MLP neurons of a small language model. Each row is named by its layer, matrix (gate and up: input weights) and neuron, and shows model dimensions 0-223. Each number is 128 + 24 x the weight over its row's rms, rounded and kept within 0 to 255. Numbers have three digits each. A neuron's up and down rows have the sign that makes its largest values positive.
After each neuron's rows, "fires on" lists the tokens most often at its 100 highest values on Wikipedia text that the model never trained on.

L12.gate242:120137146127126169105120147125097137106092129091148138095143128103106146157139103127085112100156155149144155110062110175119069143125110110100151132134114123117140130138175130150133185083099121121143124117091097096115123147141124147149122111150112186171125105122120108156123128121119126109065155101091127107121126129161117116146146161123116091150124136116140144103158140123129128102153158115139165072153132124134087174137091103134125142113126087167139127142084139105094114114110101121157124121157121134163091130115116143111139124156131114123069132120094151154091109158137139119052104168135136114127139133094121144131126169131150126091105121080114128098139138177102116132162
L12.up242:117116159134136124087126168159106137126118111086177113157093109106152123154096109122137136121111104134139137110112160116110141154102140137087147111128137115182106185127102140099144104113119123149119157125128128110114113152098163129163149136101094128116127124116107151146091097098112096114109109110123115148111129108134093136142120169152118161116114132147116109125142123123112062139147111142118091151111115141159169096114133170149118158077110157151107123128134128178135112115158130158140141166104119127156139136130143090166162103122084164065164114118145083177134165137101118128122113123154122113143165155125134119120131142128135078128092162107161177166153116157113060142085
fires on: " in", " for", " into", "s", " of", " to"

L7.gate1:135146189121116125140129125151075134128130158139152117119095149125093115142159164115130089133113091124133117108118168106116154150097107100086144154102139152141099078121097119128134171095124105129122181112144094148141154168102108099146105140141082166142108156101162091139097095132180138126099097121134123155109165169129086112124096116123158106137095119138127170131134131112142124154112093168134109140134072109137142135085113108120137142146124101144121145178144102111157124090129162126162088118149068076094152128134133135103158139143137129122115129176107117103141116123126118152096156184125132123164149108128138141137122167141146119074104104130119109118095133133126160130139
L7.up1:111108153111147101090112142138140155116124103125117116170146109136135145142135161126146082112116083121137089087124104118106138148137109108141127135149146085124125181111126104126151171113135168076116164172090170172087163158152114134115145144123090159163086097118139138166118124119167137140115146119110099140130128142131118172119141115103110083114125150138173167151113100138166133159137136138107131118086038106111113153075125108112108135121128134142106145084144111106161127139145134124125144149103138130115154132120133091152144160178124146086182106135139132138143138133091147130150150145093138131121128116127130145114137146146181178127144070150139151135109118100120110136153
fires on: " |"

L9.gate378:173153124137124125101132173110145162153125131096121160152093117182119114129144106152103114169159167105117089145143157118139103140130130079127094102120116124125156123132109158176169150138127121148117095135141151135109154096124085107134157072127163133084116125156137129152114162118106124138135152130135118095162137159119083117142151120151134145120088109130128105094155142110140127133154162148169169136123102137094154125168138101106144104092110097108133136086123129137170101121153105178175071117130105116138157162148150105091119149102114142124104129128126102117119103109115104105110136123129120124160115189101090162136124111136122102091112143134115141132140101078171133162072
L9.up378:127152139167076132136142122096115132144143095154116134116125137105137131112123146138144121135166112136108134186134140126119122074153132137113108140134112153121155180128116169147086126111119110170148150121074114113140140159174116138128126109115106149140108182107159152118132141107193109137113115161133167108156100140127125144128137153131114085128204080131138147116151106145131141142154134117130135130132156143054123133117121128132165113174124122119143114106176114119103201118169145160115127087126141191144126132121134123121150098138103115139092091140122182107151119089130098140118142106123152135103180176102100134106111115142168141127104152122138124126128103129119077128117
fires on: "o", " other", " more", "ent", "ant", " of"

L6.gate334:150105156160128197125137103142146142107132114147133168137092143137151176169151085115023121151118137087171167154095096098130160101116152120087148147104131131121120109137123145141136138139103185137127154109113140117092154131133134098181091166143142115100083110135129107120147127110143121119136155154146090117101138154146102099160108144148095147154094122122122105101072135144157148126116149183136142094118158130154165127146112124169119140165147135124121092131101149119136120134112110128149072108165132110106137098138121130099116109101192145140151139126103146154107139141106117126105103153128083156135121128111135137148115127176112141141121133141133136106126136125100133151130
L6.up334:190141166132106122120081128142157104134161153135170163159116095148081097108138113154102100150178104144132181154117122130140171127096139144129152115114092172111129120105135105154131113164089118117147117111137130096132189171087123141139144144130116125106098140123084114140099119134183106159115150162187115122140118118158096154106160095149125136141078155157142134106119091134155108140131139112145133136092176154106138101126152198138104119135106091115139131125103117158183148131118136149159172149119128134110154119100148127147154144162117121106138143110123104122149128093097107132103124170145113120084155134154091111140118146115108120150132130140103143142104120129098110140133
fires on: " that", "-", "ad", " of", " to", " hand"

L10.gate423:119115134110150152087148146112161122110105143186167115110148129109112085140162170107116099140111154155114136096166149122068103111143157089153151094099106130123147145168106167176156138104143149113177125174135127153132136092125105152115135145140148146103115111142145124124174171159106106158117090138135154133131145129101131130166148120116158120171133132130099179122152156160158130141153124130172144129117129147080124172112102156098141102137104079131129120120159118133146164151127153183133132130122132111126120089117120129139115153139124143089160125162133148089116111123109067101172116116182140109157145132158156119128127113107114129144141118117105110108111165086103154113104
L10.up423:122110152120104136142155123134097111154125136157089115140092120127117124120137215138165119136131130141162118126115136111148119169146098089141104139106132160173145136103116110102125121108158129124143139168093145126132115115157136118127136128114090159118096142103134124095136088154140124121087136123145132100152137161124093105147106112092141096175122092162143100159129121176118132159159163146129125087132146130072152114132090121163105157120121128110135114120167087138123140108157114174131129137135097129094161138086068122068144129157100128138136122102150148079136145088118141100116131160114163136118136121166097095150101198119139162137145136131103110144143157117103184132147
fires on: " the", " of", " these", " other", "al"

L6.gate431:103133133138159100113106152075152138127144137164110156159165103133118091142176116131105112137118132088137110100108110122115155129136138134118182110146126127130129099109136118090115091114102165146145147135111139151129156169146116141138097137105155175089143114062124113104128144123138120095143170093162123107149169148136136109103147144123182107145075137113173105147121112125140137127113138138098145145105083160114126126074121122103141153156108127139140131153149072102092168094085138138136150147111130091128149143134132133103110142135098121134106070104146114121182089143079101131108153156109133170150134127124135132089155146137111150097134084091117112131159125144102137081099
L6.up431:114160117108118084147123111137106142174101127167135137111134140148168096112137127121104096110083095145156097109109148125125088108133093168176182153118137152168125117137090116167143120112123147103118117201178124147134145125149152107127156109131134140082108120126161103120127121105175113150136114150132146128112178102169150150139116142143148138105071155133144116119144095141129097155122102129148153159115148129127090144133149177133049072133148110114147149125162133115170105114122118132125118123133121123115185125145106103123139099153146126152207114111112116114151114130103139142135177157109137153148147128138096147117135127122138121097125130137112091101123142100110119170154
fires on: " |"

L13.gate422:119060112106126142137163157150106133100160136135076126139123124155147069134140136160133134088076145071110126155161117148126110158101112110117096112130118127101141100149114128143115142128109106151169091140136120108152098112155128122146172134136116142110131121111125170104125158138091127142151115135150149122112161129150110136116124097114140173142148144107112099162133103111146079097128128146199133127117110104108119151149158132147138167092130097158096136157110105102112105182147101109107159146072125125130175111117116128135140122145134147082083148131108151178087138095119149131096088148125157136079147141140106137171125147140135089124106124086139147115116110143133114082109
L13.up422:135108092128133089157146126107102130157157164115143131147140116115165131096089144120105113110131131087122132115167134130156059140108118164135140108171119131118117139166114121151136113114095152168133176150101119115161142122121156118191130145088128152097126118138187111121157151160122115092128104091164156130092106164182168113130100171125140156114125128158136091126161090120132144123139111141138134143117135119110180141147169117132124176131139104137140126156145105140148140133147102112168150118173103124145141155163144152166079186124158100153067133142098110140145120117107128124096134124122107106152141160130126110152119133121160112122116164114177160126169126110152122149135
fires on: " comp", " un", " exp", " rep", "un", " dis"

L10.gate109:104131117124128133108149119098134131159154118165071129156153106080126132140118143158148100124107150088127105115133116152147084159117121175135144090092166147131168129085121138100083122123109127121128110119164084113140090146124140115156144142088144114173149131109132137125162160086163112118122107114137157152129083144112112112132138150118118054121089097138103140086139110141106114135167141093165144064163130128160142140125140125137106111103153086157155124130129140133117134112085153124133109097165180116132120134162136141104135146102124130124162088141153123130142151165110090160121133098132107106140120153068123160118088136160097129098119129141137154115132113147195109132124
L10.up109:126136110123078150105101117134169127136097141087102108139093138120117117137140145130114135113138098120128132117125142128132167121158147143100125134126092117118142132136123155134122136138178154150157091098087077133120146130126151138091111145151122133114167134095135114134118114111184148079119152121129112117085138155128103163108127113133158150091185139090102130127115177111110104077103091181133091115115103145123156103148090127188159105104122133150132099164139159130110093137110130107141175128139143123141113127103155136125125098109106084097081155169105167123125099104125120144129155156125124107177080151117121138120078132156097136185096165134140132135105108112155104083139
fires on: "\n", " (", " and", ",", " dis"

L13.gate324:136143108173089127130141135090131110096152167098103217161125124150106111141167164121084127105120136149108120106149118161124128139116143150140128128148129112140116118122137139152135160116110152151089154141103160106160114143110115097126121161156169132166138157156121088107118088147096136140134115120144100129158119099135128129169129094152133116149130087155133091141137154133148161094145113125138113111146109137108136109156130147133119149085105094102135164110136130148089155110139133143131175122075103131138132163132136181112127105158138118148116103111147139089124136102119118116089138132158099118115084083113136107128143117131182083111153149123143169135144185197137184095134
L13.up324:145130142119076132135073146109083149134148147130155147144127110163113118141108137095120097138153121091099137143166104098087122102164143125127185164113149122110119113140116108160171127082172161095124147126141068142112097106131126135133183150146114129081117121130173141136118179091159121104126148125188140129156140122148150124120103160097136157110099118118150133093192108112118105162142103106106105167167129109089116116159151066127119106144177144137087112144157117124104124162154130106119126104082144119137120177100155133119118116152157121153128142117116138138168125129118112119138125123120161122125131141132142184128132129098088138090114131103138117110133116111108160146125
fires on: ".", " |"

L6.gate125:101135138120161107143126163119113069132112093149113107139133144167140132128122145141099121101141153114111135120174142082171186106129178146114146114173095064121107097130128115140139137120119126129097133134156139087118174145077137136112076179177136131140094121120157120166098107136149140149056096147129150163124104169123140133134113143116135160106123113140108098113106141115180121136094117141160096129161096146151145130121116133141135116138117113123105116115138158109079125142081145125148120131113127105135108096111119140091154110130167190161134152122141094132146150128101125145122194140119126148164147126165136159127119153129119109101113156132102120158105157147168135155117
L6.up125:096166134088132134133125123110150103182090103150117128125165145234115134121116193134121139125141129128141084107154133134107157136141107119123189142122124129156145079112107114123107125108109145115115152096085101123145142100137119108132121150156138107101074151122142126118121124119144180143059116112156132165134144149125138140148117128121123131121140127133152144127143112100172068117147069111126117139187120105124141126089134092113147097132085165117158124130144130104110098122103113148113129057099129104108137121124136155148113132106102131145143115130120144158127117170115128086115122127078105150152146108143099154136175126138139133116087144121121142124131165108164141137101
fires on: " |", " 0"

L8.gate47:178116119089128121117140084132105182121101141096137188124148113174140151136133148180130107127118125094107150111102110145126106132118134099088109166101121155088137121178080136136152154103142123158140139144134078138112115157112111188142124159135149154146117140100139134100118119126127095096142109143117096086131145140132139145137136113132157098086087110131127140179094149058164122133147107104131146116144106120105133110118136096143152123123117123133147114135101105113139136106160143113052117152143122150113127093151168121102134142112082106124133121152143147122058114151133105113099106171149150100150083145131127125125157157116122093130138138152146096145129159110089159104139
L8.up47:143122132163175166115107121137127115150119085146098121112152112126056113117147145136128132120080131120126107156122125121098135164112160116139100139125095128173156126137120133133110163107130153101113152136112106127111121118100131097110136130138190130161127116123131123106124108174097126056054095133116110107121160127105126122133111127153158159113099118135077140134142153131110103081119100125113164108114125109130163097163143138132148168165133130081152148102133085105096115121082122131143117120144111107101113167128123114147171095133111125124128145107119143106141135115099165129162119105120150139163138189134069127161067117110094123134111095153118101109109071093130133126112
fires on: " and", " this", " to", ",", " ("

L12.gate136:102171136170097124112102127102112125122145105182136115098149147123118136119117145146138098099115152116156111142132143145132157149118147119158135154101152129126115082164131141109153149129136102135125135143161149086136138159098088133124140139133140167128128083178102131131101099164150133135096156161141131100096118138116103074131108133092081112117114166099114142104122124119134129105135157143154171139102103134118140145150157136077120076073110125120149102188097122147126146121112136112139128120103136137125099115164120170121140117133109115130163078138114128150150154096139130178161136100143080133119156120116060091133086113144099119142199142157153113129108116148179134094112
L12.up136:157198153121089065137155153126118116167107112131191135062124133116108162103089097097128123118127147150153112124143138150103099130142172093186143159133101102161135096158099116120122132121142135101144150147126183087128124137127121152137153170085158159126117123145116103126114100129111092136096131113122130129103138127133117176149143116113138116093123139181115102093121132132121098134104138149144146179129126124159131165103123139144111104143124091108138124187138143147122163096131159119120142137128159136150099145146169083125119137112144102144151128129096115094091151102108126146165173139135131093112177137161130109116142084152148115123114131087123142171133127105131110109145
fires on: " W", "'", " w", "n", "w", "’"

L2.gate392:133099122138135159104124120155114102132145081132134134132177142145108141125094171133135140125118138132142118116139121128130083180058128157138120132185082102125133126131109104162145145121108104147181083137144140126172127150108129145162115174098120134144153089134151135127081161116080118106131067097148127111091105129130135104140186109187089138151160133112144134133118138162150086155163121136144145096154130106143107090153124085076149130124115094165081130076146142112109132137111097126135137110115099116173098146117147118114129082146106170131103151122121119081152132118129128141116113135167112106122116153132107123101124138114083125122140130115121167111143170127137143128115
L2.up392:141098094111135138147114111130105117191117154120110092128138121125121119142149130121080142136128144095175161092158103106145117176137094148093116096116153140102113153098086173142138126142105129145131111124141143134160150101122152121120109149089154116142116116140144107114152146134157161078140114161124103141137123158160130136119127124132117157129121122119099113192160103174136076119099097132106150104104104112146171083136135154075141128129128128120176097171154149104135119165191132114116133086166110172120105112120136093178136131170109114132104115171131088099148132142130115137189166124155074124147116137131149106122129146122158109107153119108137136090128128149151151133139
fires on: " dis", " un", " Jer", " disp", "inc"

L9.gate335:173134113113152119111105130122117151122160125108125148138082120144139125137139132120132107181155123146129152098142082130148103102134175136132104165117135160134138106139120092152104135125122100135153178125175130105172094166104154118126113141094153127126109078123105123106150091085108108152112150123119164109135150156156129164126103126145104134104126084144106118156189129126131147124123132147086087097106123147124100149128130135125097200148106128110137125167092144120129134106098131117105121088141149125183121134107156129167136117175080119178144133153087168095105127114140124142111110140106125106136122146144125140125102170118094114150054148096127099099149089115172110135137
L9.up335:129181103155155105131128174123107108086063125131119141134090109110107140101138143103193120125129138136141123083131099117071136142141126093113117161140091143163115117140101140124129095157115142142109081147152125135194099104085168075118156135107142174121121102146137172107135130146110120103139136123128137092128146096137107117139097112132125120091090119146092127110165144149080099169159122128098114084132114136089103106097101136125103116159135150135170137089143117102125139126123161128096088092098136146146133126101129136159110097154084112130125176112090112108128091121105104149135108126126139139117158149117103098115134121166103119143125130109135084134102081126139149135143
fires on: ",", " of", " and", "The", " than", " even"

L12.gate447:159119097132146144155137132077127125140078133118126127120132115120129068119157139118150082117131120112143145144132156145135094161116149098096137157129146143123095111110084114133150143133149079154098152142161129139105138156134111114145164140111110094143121201129115139145131152123152149094137112113151134147090141146128119129136118127086127146118080111154120147128102119112145116136149126129138167150134115107153122141067161068135092115151139106108084190177104146132116124130092123120153125126113073095122164131104162129145162154149115117168160098108150125126122095126097099164136106119078136144118176138144140134102123126081114134108156128165139133133050148127093144147101
L12.up447:141107129117139114142139140164115147143111137139126121106138157111099126108147159144085107134149109119145080161132138150111148176124109093118104098096159112160125155055099119125131143098129129131177163137155101131105211169156134119162145078173163147116117138128177118101114105127146100092119142087085153109145141106139119123146098167124133077128110144148112146148126137130096121158143121131143104132125091126106155141127151145079129151146113102098122139160170126103087158107144120105101115138101127125121138140143089075111155140153106090122146138134146094162114136135103184124164134166136131102129098146142148141090132082132112145138107132149131100138124147127174113140166
fires on: " |"

L12.gate427:131140125134121105140131158100104110134126088128164140076135145155160129185130166086144104194119099128124122133096165118120089109155101084075130168134124100131138100134129136155129131160102116132127107165131078121120168138090117109138081118153134155162145115131141159131127084142115117122137125137121121128107112076163173129173142164074113164134146142160144112145111139139168136128088118103144134112137121149142144121118130118111159140140090078101097156091124180166117132111098111127146102153079142128139139152136135150152110121129107098098098161128155159107133127115160116134165128129144129078126157140133159086167069126122103132123169130139136116153132141143125138159106
L12.up427:130070175122112100157144162135109106122130121103123113151131092128109136118160147129142159095131136142155198128129106120157126131175110104105098192130119121153131143141078140145113141119107130126098136136144111031081107174093126150130139128159147123111155103137116132127136113157114142140101154162107167153104130112143133149086145120097127122121174091143107132132140112158095120088129148119128145105085125123103134159152082141132149118100123146131081114089145150177124153146062125148119095144156155094130100152127108155114135129134133100099118152092083138166120120120093122122124118122118137105122122142129112108115111113127137158163167087108092158117139122155103159126131
fires on: " a", "'s", " his", "old", " the"

L2.gate126:121144090145149108180153144125147096137130116102150136136148109096136127177141098137136137092117163150091156143160144141181179161126100141122121158137130149151116137091126102100139101150127106124138118159174139148099132086151149087161158142137113160130125139094109132103140104140137105167141111161153120131111162107127110126141144087111094126120156114140140130124125151134129140178151134143141086145146146153126113124137158165142126127101149152069128113121094129134123091144131139122126146105117128178119114130116107141121125096155118080135174150095062143112163114145113117127134093150164145141146101043161137139146122096131130128148046117083148131132136107143124106152163
L2.up126:124111136172143133121149112126196124148116126142121132085122110114103116160134112103128108119124103124140147135151157123129164119108100140127141147138142129107088139161104080104153134133099134169138116177117161106126147116162185094117145115130141135158117117114116122130091123123102143147161150117149099143131139154106102103112085103094116100142121115075128147131114147108113157133140137164110084129155110169131095128106145155116110154044129176107135103129120145142099138115143141118157091076099150156105064120110135097079121084126134103145154116163069161156124075137105120144152092115109148110118129072131159135126116140163162130110103133134164112120109131160139133131128
fires on: " st", " sc", " str", " port", "str"

L6.gate105:131104143188146126111149122095189128144096117155130110111080158102157107160123117135164096131145110085118133152112157117141128157161122134148155099137120131120144178110141176094091144173172148107179111148146102094092131118099159125101162152115110118102104135167137115151130162155116132132100127125128147125091145121118123142146115108106115105139174072137114098105149127105143127125106154108125158158101144150101142134157124076088110091125145120129134173135168098154106145094120141132161111141148099113125132123153186120135127120168129135095144087149102136133115175139120167140119085110122153168116159169071139118147107137150089111137139135148137147146147104123116132145137
L6.up105:154121157107100124119153088092148127178070121166151136120101143125164135120143143130122099135148127106103121165126062110118144131169125147139155159132134116154117194135106190075121121100161157152120137117133128136129148141120130155120141145082105141128119133130168124128127166166126126121109140108177147123087154121102183151110149132124075122154123136138121115113123142125138140154109134109100147142120153151104123138121138105133085093151155127162132115132170117168110148089114144166126139151139167166137089158160160127165121155155130154137157123139101173097100166161131138159099150075183126144137154113135104128137142145134109108140169126180125121142131129103151146112150
fires on: "w", "od", " w", "N", "n", " N"

L2.gate418:137124099118137130157130113084127106130145116116135142091152128143122094113130112124123122136114089160108105175095094140128133117101118103101102103101100138125099137125137144112154183094151147133127126062152114150186131104135118107183132150120109098132119127131127117114129174174113126152145113129134163135113207140096101136174126133147099144150123126121122127113106110079104144114173130093173125102118115133109103115104139167132138117084120100103116156152107123137124156107145115121146104153103144129152083124145120138142117122166141076167153063167159139107127110119138113112162156152178137156139149093099117127121136101173136147077130157164151117133165103107109124167111
L2.up418:090148141134167154134167117119131155163132115154142113101118168120143101095139095150104137130125040147109099149132104155122100134083094151155122121120109122087114164150150170153125157121155160133110099075147101152129156147109118085121121145125123132111118127127130129121127154148118113128142100108141129088157170139141128132164147143170142143102094128131139101132102100090141091066136173105165149142148122138122138148123126161172149133118088145114096106159115097140136193105147163127146121181130104109147127130143139115136145106153099097107134096148118105129139115110105132111144183125105143136124156138086141140087110129168159167092132143116126115151156114097156088128104
fires on: " Cup", "up", " Tour", " Award", " Commission", " Committee"

L7.gate364:155138139122139108138149121115133121091179117110139089145135119134132072133118089087116095148153112138123133140084127161122097126118124132106126158117126135158085184123152132177145097124140150108140113128117113103072128134106154107116081131106158078149144123116144090133123110116125121108105120151211112125166139153155144159155134138157159122113158137143148127120139108082131147118162118118144082139101126175128110140158124181162150136142157097158097167105158148113055109133132146130152134147108111099075126108126127118143120155108136155105117131146112094123084115105141131128121143081114124130118144103121128142130124108161120155171113144154159073115134165129139105177148
L7.up364:103129164129154140106112118116126124125165119136115121164147100106141096144090134102126137150148149163145183103155103120143126132113096122134147113094139107097122137162135170114137129121137125116165068115112129149102109104155127163105137139148139160126122111150154107140096131151097160111102152143166122110130097148165145202096114124158165107142136119128123065170088089094142130136148137112128085091139171155136135108198128123136139134128131125121130120126138101132104131121144131074161123150172099132130076099132128106109102138124118152146134132111073098133102146129185151130118130101149086137158180129110106147169084150160140138130094105114136139138121167156160146152122
fires on: " with", " made", " gave", " gives", " making", " giving"

L2.gate168:143162096154098153118129127085138124169130122127120118106112119134084146134127122130157143113152116152129103097113134135158163104100148150116107128103132112139145155085118133149136149148129140131084128085143168104143087103164117112101145137138082163134104163110124134118181093114123112130166149107114117105099157129100114112170077084105122160109114122141093166148121116167113135109166064120137115152102135168166136136136131097091158141139113103120129120161171134115151109082108107143103156130097053146119163107141123105133122132123143112147104121127117159158122144124118069102146095173166092133104135153156128136146142089168122177119103132117150110088127118129107159117111
L2.up168:078121141144113132113135118115159129129159137139152182129127120078138112122161116092105088101126135106162135143147133133098119165093125124165144153130096157158082131118109146104150133096119121156124162153131113110119176128104142166165124157099173109097140125110107148108093103124144109121120105129164138085119106108134170136127124134085181119146097124127129154160123137136107087109121138071125109118146127163092129125132152110146141146109126153118143164133152173128073185135169167157173116145156098104157106122149141140136109143135120147108129104145112138078116092132119087154132152100080135125143157110107120169094142128123135090076127126135092146128135114152119108136067
fires on: " 2022", " 2025", " 1994", " 1995", " 2003", " 1993"

L12.gate186:143141151149113119170158154135133086146128086123128146090161150120113114119156141111124134107099124117113110131163117121144112112082129133078081163139114136084160130134107115107149089144117131141137120129175108144151106142113157150113130137107118104118097091104140131121096106120167122093137113154100136153106199113171114102118125138119124083112176151158150112128131087154153146146113157135150153102115130131103128111166129110147182104158115068098155171108131102158102117063102088085097120139145107158127146158142124098131156151127123084155119116097136150084108149127156116161192137137118119111109127146097127093119105176107123130126118111085119129132138133125107158127136
L12.up186:110146128135128105135163162105105146106130092159110096171139104152178169161166153082081097152136151091108146131120073120130132137127129153130118116121112120140092136108112148121089171163149115127130072167110180127125121154123093138138131100132151105087127121113105114146147143130110138126086129175121158114110094084103134137111157158161129163127115167139145085122107124066089113175145138115138148110114120102143109132146114107133149149112138111120138159104129101166171110173132131114099067125147110094124094152143169125113084132115143102148093113153145117142085115120142130106144096129113124117117145146143133140096121126085104121141122098138100163118122129151136116188133
fires on: " his", " the", " a", "'s", " His"

L7.gate405:146161129120109126130089109079123173115118096092127121107154175125125146149156132105081125119126137083123125183097121119165119119107154131108126142134092152129129136187147135143121131115100140149114134152119138112116114135101138147159136158168132143086083119120120154115155120144135115130136116109120148142152141160134078087127110117169168080090118119121175110137152143177136125139151140127168115123125111173146188144104133150126142148133134108117150146172122142097161097146190101113141077120151102138140174070143133132109145115120097131090117140106107132140113094085102126119133116119144114145122104139166111096153150147118095087172104114106104185147118136139090106117119
L7.up405:146143138086125119136112082106151126128120115161115103119108157169121095097140147102098092156145141124127132183100132113134132122116128130099203136115141158117104141110101167132149117134139124173100116165108113068114109118096166125105098140139130126119130123094120121074164107116145142128118110150157150139163103147123124121093157131126139132132139116070159130091130154111114128118126138089076078122158128126124147113123131148150089135122101125088117118114192122115152145133135113128098175169123100127134053118113132133155121132127100141169103108113144082118108100118108133111061108108175130104126125106119146141130133157137113194118135131144107113132107137127097073156125
fires on: " of", " and", " the", ":", "-"

L6.gate222:145131120131156108140100119148141113129136127123144146069107150122136094158122137123105157150144127102127129103114107165100144174109091147130124112141140132109113146141147108152137171117093130205141166129127132119127090134157143169128132132124140122102132092117071123160094140140106151146133126108159164116122168180132112171131146164113119157151141185125129091130121102156137118140108103141118128113124135127156157131112137132130143123179112196088110116149155155137157150105093116138191147117115109136144081145149162129151121119107122152095131167101157105144157089109101103111124064137102107148124117130087126136129097110142128086116144175145134110131106155101082108086092
L6.up222:122107146156099113106129149113127142169117117147108146142171131137173088137086133109115124133108112139133130150146137099113163128127135111127144130123144147112163149124119156110132139124130142144161100156119124072141096169131151174117108161094146117136132123148173123104136089114127159138098112079148111134150084135142140098131104115088197102116100111129191099103153119107087084170086140060104130124138100100136127136158127209129135110092135131114133101132106118110148096096137166111158108138186116117175109106111146119149154171141127136129103082139130130141149154117147111106097139170133108117117126116146161101130113163132114129125106164155081125142117155150126128127125
fires on: " of", " father"

L12.gate434:176154104133111123149060160135139154125109130132141116144134165134144134108152110123117184089110151062140176128127149125071144111102120155150161113127118143124155150163154117149104120131159117146082162148129141117102142171091119108129099090112139172147150129165098123155085129128107132111088150163122122124143132125117099091145138151161088132155119113132102119096181132165129134120143189152145107125123140124097129170171122137144136117094134103151167152137108135133134117101077123121117102153126123091151148146130120131132140117096103110143141106157132119147133109116100181144117118090176113115111115097175120134097128155114117139080135095164139117126100105177102120135147
L12.up434:151158121096143088093149123121104140121101138151089135137124107128161152075117127130127158133095144108161147095164161120152124124088123126126112136093155130151132090132120163094127123110130113157067161120092139132103155189148154144130133133077152119121121151139135122128091110155114156158113130124145150119149108144144158133149142110132126149153116088090106159119084130155147136122113157126144156179148142130122146124099061102185118111143123091119125124151097087148138136115127154156124134152139101152111114130128160114131155159128107101088170148119175108130130111172107145164109137110176093120154097087172100088092124080135134122132136131154117143151108126109139182104123
fires on: " W", "n", "W", "raw", ":"

L7.gate191:128131154105118139131152130147149108104132123137162126120132091155118103188116185132081163113102129124125125114114127084131091144124120140061151111125096127148138128121131155130139105121111147166166109126122120153130119094115144135119130164111102116123134108106156172178118109135109143103155121093113176149108127138129087114080109146148151112143126120093144162120165098147113147129097139114158123096147133151094117138053095106112164107091130107121136119129134114157121139094117144106118121136133127141156124137129109142156081164135085089127130143133132093105160118153136063177144133088148106111161138116110122077134054102148103092122114147173135137124113095093133147100142
L7.up191:157149135161108128136169145138127158123120128123175161126185084095108096133126149162112122115088118117142130116135131096128193086146142157116105130103099121125107134125164155106136151135150134128156133127090115125142118129106130162158133107177162108165160092137122108135141078112109138136145114162117099129098152120118168138138141096065145105067092097112139081133127104130126140142123137163146120105130131115083124091121161101163134134132091132145105137141150113155125144125156137066129070099135121142104113106152110153096099109117138114183073129134120101115136103085091163170118109129105142153111140143094129128124151090108095159158135139102135138127106128094129125143120
fires on: " and", ",", "\n", " from", " (", " at"

L13.gate301:139129122167154146139123138111156156118098121100135150125150129133143136149165093117068105135110134132110148144148173160129141162122160115169124101147150144139134138126156171150088161134124131141148133130144138111123164156079073168122125131171140113095093163120094118107108146150194141115159120125133097124137113147147119121124105141120151118149132111121119098173150139120123141101153098143136087120079109116129141147111128139154124095087108135085135109147118105129121150133142135164153118093138107134145119154183083152173130141138198156086134159117138130146105120093108143125133103126192101137090149127130134115182136100103137147094138200148114121119158115149125107138168
L13.up301:111120101118140114119139087133126139165100125112087081135110121137165116124116182165126119122137165147112119120140143140107137098081168094177102105123128120117095134133100138157082111137166136168157178127121113154137090124130150147131117147133116109152150137173139099147128088101141118144129133110165108142154133124149117123122057115148150135149138110128138110133117064074142126130143143117151127096121140120133158130072136137143114093128154142144149133092126109149112099120116142189123141129135132157159156097126147113136112156148166093141109144120145147190089131055128076121145157169150130095107117129130148110135105145144139130119111140123153082133149150198104138123103
fires on: " |", " (", " d", " of"

L2.gate337:142124166124122142107137114122128101155125095176116092149167122125125082184111107099133109172142144138134162090120144136126079132084128176088137116106113162141088167118096116099170149139108139153146127125111075172113160135080124112120120149128158082131154131134127112107138118140108141107096132152137114120112137117156151153113123140125147132119141098143084064137158124133158101113114105126124079101116135144124130142121180156145153129154130134147137120136147143112096138125112116127170134165188080140135124124136117102167146123140133189097066116126137126105073123096129144095097138114131115131107135134130147140141163099141123136158118146110111184098136097180102123134147
L2.up337:131150135157131109156110125109151109139122137143133148122112114116143148132121089067160092132106128151157086148105151154151108089135138135129175129093096146161088136139133153097120134104150163173151157110140118140144103086126135131137138122155128103114093120123115134097117153142142144101080155133166148121102121165149116132138096162140130109094114157155102128168108129109123098135147144126103058123088114164118141117137165080142074107088144132209098126149161094139118113120107143125158092138184098134142104127170187129125135082109139152121160117123116158146124146095124120144127121135105151114174138137156134139147130130117094147140126124064132113114135150109123154121085
fires on: " made", " released", " gave", " gives", " brought"